From a checkpoint of a small transformer trained on Wikipedia: 7 heads of 32.
MLP neurons of a small language model. Each row is named by its layer, matrix (up: input weights) and neuron, and shows model dimensions 0-127. Each number is 128 + 24 x the weight over its row's rms, rounded and kept within 0 to 255. Numbers have three digits each.
After each neuron's rows, "fires after" lists the tokens most often just before its 100 highest values on Wikipedia text that the model never trained on. A number after a token or word is its count.

L3.up643:127143143136124157127167119149112153144099111103186128108155135098151088147119152157109153088168134154099103085111096133104131122164131139090157118133139138102131111143128136129149133132092159178096110143152154152157157102169153147087093138141110126113095135144088155161122157139130096109112132103123127154116131166119116112067097118154109146144149109103127131122110121115127123178063
fires after: "te" 13, " Pe" 11, " p" 10, "pe" 8, "me" 7, " pa" 7

L3.up428:142106070116117150095098121096093130139128104111136153114147110130096169124119087142155147157164168097119132127096099151121136138100075065099105104130125141117111147126147106127137115110119151130147131127149100167129103067111169103151169114152142115147139152093101130109128129150105109124153122138131099127125121145135170107136098165106086115126133118089118092127144144196132136163178
fires after: "z" 22, "er" 11, " w" 11, "ur" 10, "te" 7, "w" 6

L3.up346:134110149146115145129094128143128122112109134162174138101128099181144129110138130124113137127113124145092118152107079088153152160116151108103125155152092135111181135120112137134097153138052105135143123157134135127116117158112116131098108110142149099111126110123153123119104085145129152160140146178106162114107131180120091117097120094132104139143099114139130092111122145105135113137124
fires after: " d" 26, "d" 23, "ab" 9, " D" 9, "sh" 5

L4.up835:110168108158158136150091109112153152092177097117152122137098137117108129107116110102131129165143137157140149143149134122147116090157130111113118150142066107111129137131162135112116156141102138070098124119133087116117152139161139140195138156135119102131119151114134133105114148148148107123122139149098155172138113115156156133151149128128125124120142106124104119116118163134090145110122
fires after: " co" 14, "y" 9, "ub" 9, "ri" 7, "i" 6, "ar" 6

L7.up197:100190161117123142092130138125127102121119101118137104116157158134137141142155101152115121122134110156145120161126098113146114159102160105132155137115109116088142122119122134076152144098095111133096135109110147133131089087153164119102126157108101144126142163138153168105139125111132119096115151201119129124126139123118099149095091152130129140129127149148129175138119145071110120181105
fires after: " 4" 19, " 3" 17, " 2" 8, " 1" 6, " 5" 6, " b" 6

L3.up633:094139127133092112108124134091119111144131138138133154119161169148114131066168110096174138135114151117156106119141098089143160091129120129096133160128140146142136099119150130137134104108133134127073131111150167143094119144160140163103105088130108170134135111124088111121104156176094151115152134141095161102103102091120141076132094100117156107144124146083119123122148127160169121130094
fires after: " re" 24, " con" 12, " st" 8, " ex" 6, "g" 6, "d" 5

L4.up747:184111131098131149165171093147116132114122141103130128141134119098089132103152096185090157114113122134122130111120132127098148131141138098119110106193121108124112095152121117163100142111125097101092153118121096141128155092121108164122101130129121086142099139129105050188066128161202142149144155140144101138156089115113124127116139125134114139139156139098117138145118150139120169122117
fires after: "li" 14, "re" 13, "\n" 9, " So" 9, " H" 8, " Li" 8

L3.up549:135153126121099138080143162155132143117094119163143115090144152126123162130111112085145073145097104120115115158124148166144113086125125115131138163124108093131156116120174145097139114127169117116164120112109157122094151187154109130077144147166135108118123133119137136183174071122112109128123109129115107145122134121088154115140149113120114125148104139143138141127139108131144108127141
fires after: "p" 19, "vol" 12, "mo" 9, "ti" 8, "t" 7, "ta" 6

L3.up893:099130108115111133133155112132110162115152129152103098114132094115145150125118137104158109139169151141104102107119152119108154084121160118114130173127077159122154133146093159118076100085128091159153124149147149097128163147152092093137160123096117116127115162114153112118174135121128129090100184170088097148153122164115100162127148102142072122152172133115148149106109170093162117150140
fires after: " g" 15, "p" 14, "s" 13, "us" 10, "la" 7, "lo" 6

L4.up853:157136118131135089130110126166171162120126144123152137121110138156112107171133128164191126149160126145108131117091123139100093099098160133109135136120108123117091120160109118139141102135118165120134090158123150147159106127094129152110134136108149147101167153122181092087107097144077120131171151122133117157132137143164081137102094162138096153103152155163110098180136129068158099141131
fires after: "\n" 45, "d" 10, " place" 8, " d" 5, " third" 4

L10.up567:118138163161142124132185069141131108117125136145138139142103102129139126096134147121114126095148128119113122174100114122170100116127083140093138122128115123108130148125118155148144129089122121153148113137119135159080118089149117106120142150132146143158162174125158093159143152121122154116138079155133182145132145144139121101115111138113093093114100094108133140101132154099137099153089
fires after: "\n" 49, "s" 5, " 2013" 5, " 2010" 4

L3.up615:137121107125125143082157132159126158187146108106125127145134139178161105112106185121116096129109113102174113072186094155081100110116149097125154157113126115158090113132121159174147148118126124153101130136114099133137117108141154155116112077130104138151157100108108118111127107145138087142139155149123131110121122112113115107100111146120109122161166115143134113110161147119165118116095
fires after: " " 24, " in" 20, "or" 9, " (" 6, " sp" 6, " V" 6

L4.up705:142185135111144156108135115139148167096148146107090111107110145131121121142105098119154123109154102123152135098142131147139154092072137090084149112147137143090119130170136079148136097089143113132143130112125084144114156124114095169095153171105117130125116151156172090143170179130148132106168124153124147125143176186115105118131146125129115104136126111109128110114148127142109151083116
fires after: "\n" 66, " " 18

L7.up608:124149115153167084107097037132111118087117111131118161122121133093195078100098150152132131162144105123137146134111159146137098140140134118153126112154071176145141081151126125124156123111113139139142155129115122110126125126129082141108132160164124089126133117117132121107114132167087118121131138129160145117134151122144080141089145103129105123161123095122115144137156083127133178153126
fires after: "\n" 69, " (" 11, "s" 6, " re" 4

L3.up485:112158140166122125150109121143131079145095165130131133105142119173129143120150166101132105135135140123102123085167107141134091103134100182124139160097120147097155142144115097154119157107081071139119162099116163132118118144125162133090142128127176121128088119128086140107130136112104125123127156118132139109114130116151098159148144134140136120150097126216129144113106094194127115141137
fires after: " Ma" 19, "ten" 15, "fin" 10, "man" 8, "ma" 7, " event" 6

L3.up634:119123136118146131122130083134133125144106130089137150123146092116151108121124056093097103157086148088117153107131141095182129098125132147154142121175131114128137070120130123103132164142107134117122149088134110149150167105148141141121148165122177118161113158120151129138122109110169109130097126122146138063118118146113129142105108114146145129110155081159105151116117094158107133104094
fires after: " Ma" 13, " re" 13, "ta" 9, " U" 9, "\n" 9, " win" 7

L4.up161:141104098112093087162113148151121093113136133113136154085134141129138087087112129120141130145121175173093117104150120135110117104129114118126094092126130160130122195140177112097120130118115130098130109103136100138135118111146152140112080094149129105110144121148152111117126166137125128127127149137092135153123130100120141096141130132115093145097154075126132087194120155152127142135126
fires after: "d" 21, " f" 14, "ed" 9, "st" 7, "n" 5

L10.up178:081134116130093144087141094151129143134160107162154147104153133098121190156091127118150141122085105123102128155154102117146141154119119169166162152154119114139138092127102070127105142099128124141133116126180097096116125161110134144099120100109100112157166109118071165121145147182105120104140107162108150127096151104118112157107121122096084107168183082147124166108148109126172117139120
fires after: " " 50, "t" 4, "-" 4

L4.up520:166125138136138104087128137135105137135107129140093133109152145134139122118110098179062129137159131126101116109177153123123096133156141136116143142174145124115138071163106115159101118136121127136163132122118146134104112154104122145129135123151177139110150131157121127114087128134150132138108126149128154166131163120086133138105124121148164132091144120152109101168151081173176129117148
fires after: " " 24, " Al" 10, "er" 8, " Z" 6, " S" 6, " As" 5

L3.up403:128141089102098144133141122124107113114104088163117085122126132138125176121094128141165080146093139070115120116182176117111128102149108168120128156150113116169151151114150136106123169155147123138147133108170135126120159102109155139132114189130087150131120129122112095165063111105118089122161158081134138147132115120130132128135120157144113116126087138093121176093144128165144127139120
fires after: "s" 28, "age" 15, "p" 7, "vol" 6, "mp" 5

L3.up255:146138111111142083123101124112119081109118111105129171143145145155146128104094104100127088099140137173108115136140161111168146092110095095111099089167121144122120137092138124164104125116098108103133116175140098148135121102107147096124110149124115119119145113124152116066120135177136166157110173110158109156106123116145190139106119140154150103117142157147171115120127095112131129116121
fires after: "d" 19, "z" 17, " S" 14, "al" 11, "n" 7, "s" 5

L3.up41:143115091152106130121110121138104156149115162154103167130147131128089100121090093153129091073165114106118179157175177076123147117125140102114131126155152106161124187114117139145108102171106151116127111108104143132094158119134119116084136121156118146172141141144121119133155134134125128181084129119129124132150102119122131136135138127152081121111129074107120144128128099099145127113149
fires after: " Al" 29, "al" 19, "l" 5, "c" 5, "R" 5

L3.up486:118116108136159136143141121137095182151102122104144143112124144183105128126139128154167093126143116168127133139091136128128102152139080161111079107126111102131143111153108172174094175086135142122145190105135147140129162189149089113162135102143085082103166128103095130149137123129178122110132109118124153119136121148143117102142142154141091134144125128153090111106150097147175084082112
fires after: "c" 21, "in" 14, " number" 11, "ol" 6, "equ" 5

L10.up836:117169110094141140150142146121127183092124103114109128147136120160085114118151154113151168172131145127152109105099116164137120130136148094123116156139139144091112091106123115090131162071164135120052141137190139123089129142116114149114169082173115114127124154147111149123098148146107156097120136112115131108122161127153161119129164119092147152131101139138136137084086146127138077149157
fires after: "|" 24, "\n" 23, "-" 18, " |" 7, "n" 6

L8.up671:118129103091133080111125160124124149087115133110059132132105150125128136130135124137153152113095110120136072150099133146177118106107164138124131134138156106168155126140152131117085106098142108146137090141163125176122076120140126189145151154130148108128106145122179130119119111126101148125093100169089131126135080099140144113131132148152141129102123134092145145097102159133148089112132
fires after: "|" 51, " |" 10, "." 7, "d" 5, " did" 4

L4.up143:110154125077132124116172112133136138138110145120118166136132153174134147133147123107133121143101105127145085146144151157100130093103143153153114127108121126119123112086134127133107165163117127109119181130118173094120121184099095111084121115145100145106122160128124089112143130124127087133112147147111090164127135110128134105139115130117099131143148125151154183077133122133156146110146
fires after: "s" 22, "la" 9, "ce" 6, "all" 5, "ne" 5, "fin" 4

L3.up213:145109119169167167118136099152084100162128145093148174179119151102122121133172167127122143113110102151079113166068157122104110126144098160144174107127155118120151099131143134166128121122132104144138100125133166136100119109138144099128155178139149136135089166123112097132122102168143161103171079129109130128113122112094109157071091132133138142125162120121112124124122160155111120121149
fires after: "H" 37, "u" 6, "jo" 6, "hi" 5

L10.up599:130173149102132149143111105146135111170110120146111144115074122124151115098136105086104172099150163113122110144099130115109106108168158087083126167112167123116072111133145136128140114165144109088086155153156107163135118168120125098135129133138116130088125099154158087104160122130132096106136107124201120150103158123148173122110118099114113125104144161116155077131106154147109079130185
fires after: " " 57, "s" 8, " re" 7, " Ju" 4

L9.up149:157131145089128140119136076124115159137105144134106164100133113126091139106140138139143159141137126126103120095150075102082093159133135135110147110156154085155096106128167123166159124162139104113156128145165099109155131149117115116110139094134126106096126143138123080131143134093141116115073106134118103123142130168125158120110139113138122122087147154115136102130128155154144083160138
fires after: " " 54, "s" 10, " S" 5, " we" 4

L3.up758:147177153146097123158139124107146123139145139137140161159107105102158127146128088158100174133181135164094136165155115134161135155124119112083141143128133095081119127150110159120123148085143136178080109096122104071148140136178148129145129162122118128101128107108121075120137132159136107136084131141121119120117110151148129148112151125131131108151139132113104106103128141111116127089108
fires after: "ul" 12, "as" 11, "d" 10, " Pi" 8, "ub" 6, "ar" 5

L3.up794:156079174144095113142092128193118113080119139116173147133096185145113146098120121135154121113124138123141107143133152101162159104090142103132123111127142107107125117092149109132136098143151166154151166115148123093116122147123136143156144165150108122128146129111108113112097171105125082114146104130116103101154109181143135180112124140141135131123122108110117080110147126102129159138114
fires after: "s" 27, "e" 9, " V" 7, " Ro" 7, "pi" 5, " S" 4

L9.up359:118117169147108110103111112126109124144131093101094136138121112076130103099113128152192120139108170170126105152090105140145108128144096137186141133161132085123161098144171156092138119165123115128132128179177125123133155119148147116131114100122147073150148126122110069101137114112083135134167136130110136134105058140100185109139088095142119129132133128124095156135075140099118124092137
fires after: " |" 27, "." 21, "le" 8, " are" 4, " =" 4

L4.up696:115174176153124099168120108118142148100107093133110118116148129112177106115116081177173119151109159171123120115128134180164107124145104119147155113170106109119109156070120128159134151156179135115178105117110139132160138116092124091133136130146128118116175104117159141112144148110128134154128129094110159102118136154139141118124147112089135083102123134121142111109108157136116074143092
fires after: "c" 24, " V" 13, "n" 9, "b" 6, " C" 6, " " 5

L3.up799:109138095128132152115188140089115113147120142132145127102071158155105116120131111146118074117119119133172156133147051099144103122120119120109101150108144144129147167120067095133119145190141103174132123141144139136125112136115155167104118078134162098130135117114144144152118124118115138136128136143156134141114148146128142133136098125153122123132119077120110124125150147116092106128145
fires after: " A" 23, " a" 20, "i" 9, "A" 5

L3.up838:142156156133145129130134099141160126118144114106095114129126156126132167120122128115135115094106095131144176049157127111153144104146122136126119108160115140140143155107111114168129147147099134106140090162083111167165100158120068142062167119167135125138148135113133114112124139180148164105110142153134106120147178133164115167086111129095094131179147085069139119123129111119135151130114
fires after: " I" 55, "s" 13, "d" 6

L3.up461:115154155108091123129124111105120131095145105116184112108070092127100090102162128113133118135169113107118112140090127119124073122164124119128083157110104135110167153157151121090113098188123140117129083142119102164066095122134145129131165140130117130121138160090137178148072122118148127126121145154115128128137144074142128107120085158138123143119146150098154101155159127161144096103160
fires after: "i" 19, "di" 12, "ri" 9, " So" 9, "f" 5

L3.up282:164105167114119093121133139128156128103148152158146122126109150199152115119117121141134122191087090155139107075112168093109097138133151117124152156112124117140136128127115138161089104096091170148157126129135124155128129096109109130096145131116140128105110154130113149140181117125127117094129180174128060118151156125092139155172111142128119103146104138105168155143186111135123107155144
fires after: " " 20, " so" 12, "li" 9, " (" 9, "al" 8, " re" 7

L3.up317:157135171125153128212149122121135149126093133105141129108117159130147153096107121128145160107132139158145123089124143101173104116125071127136095126104133101136131119158103146099123129131138122112127092112150146128112155125161103128142152109096103182162124133094148117148113096122101119156145111157145132113103125109162103140156150156127095088119104126118129113092194131136141087117157
fires after: " " 30, "tri" 10, "ur" 9, " sp" 8, " V" 8, "ro" 5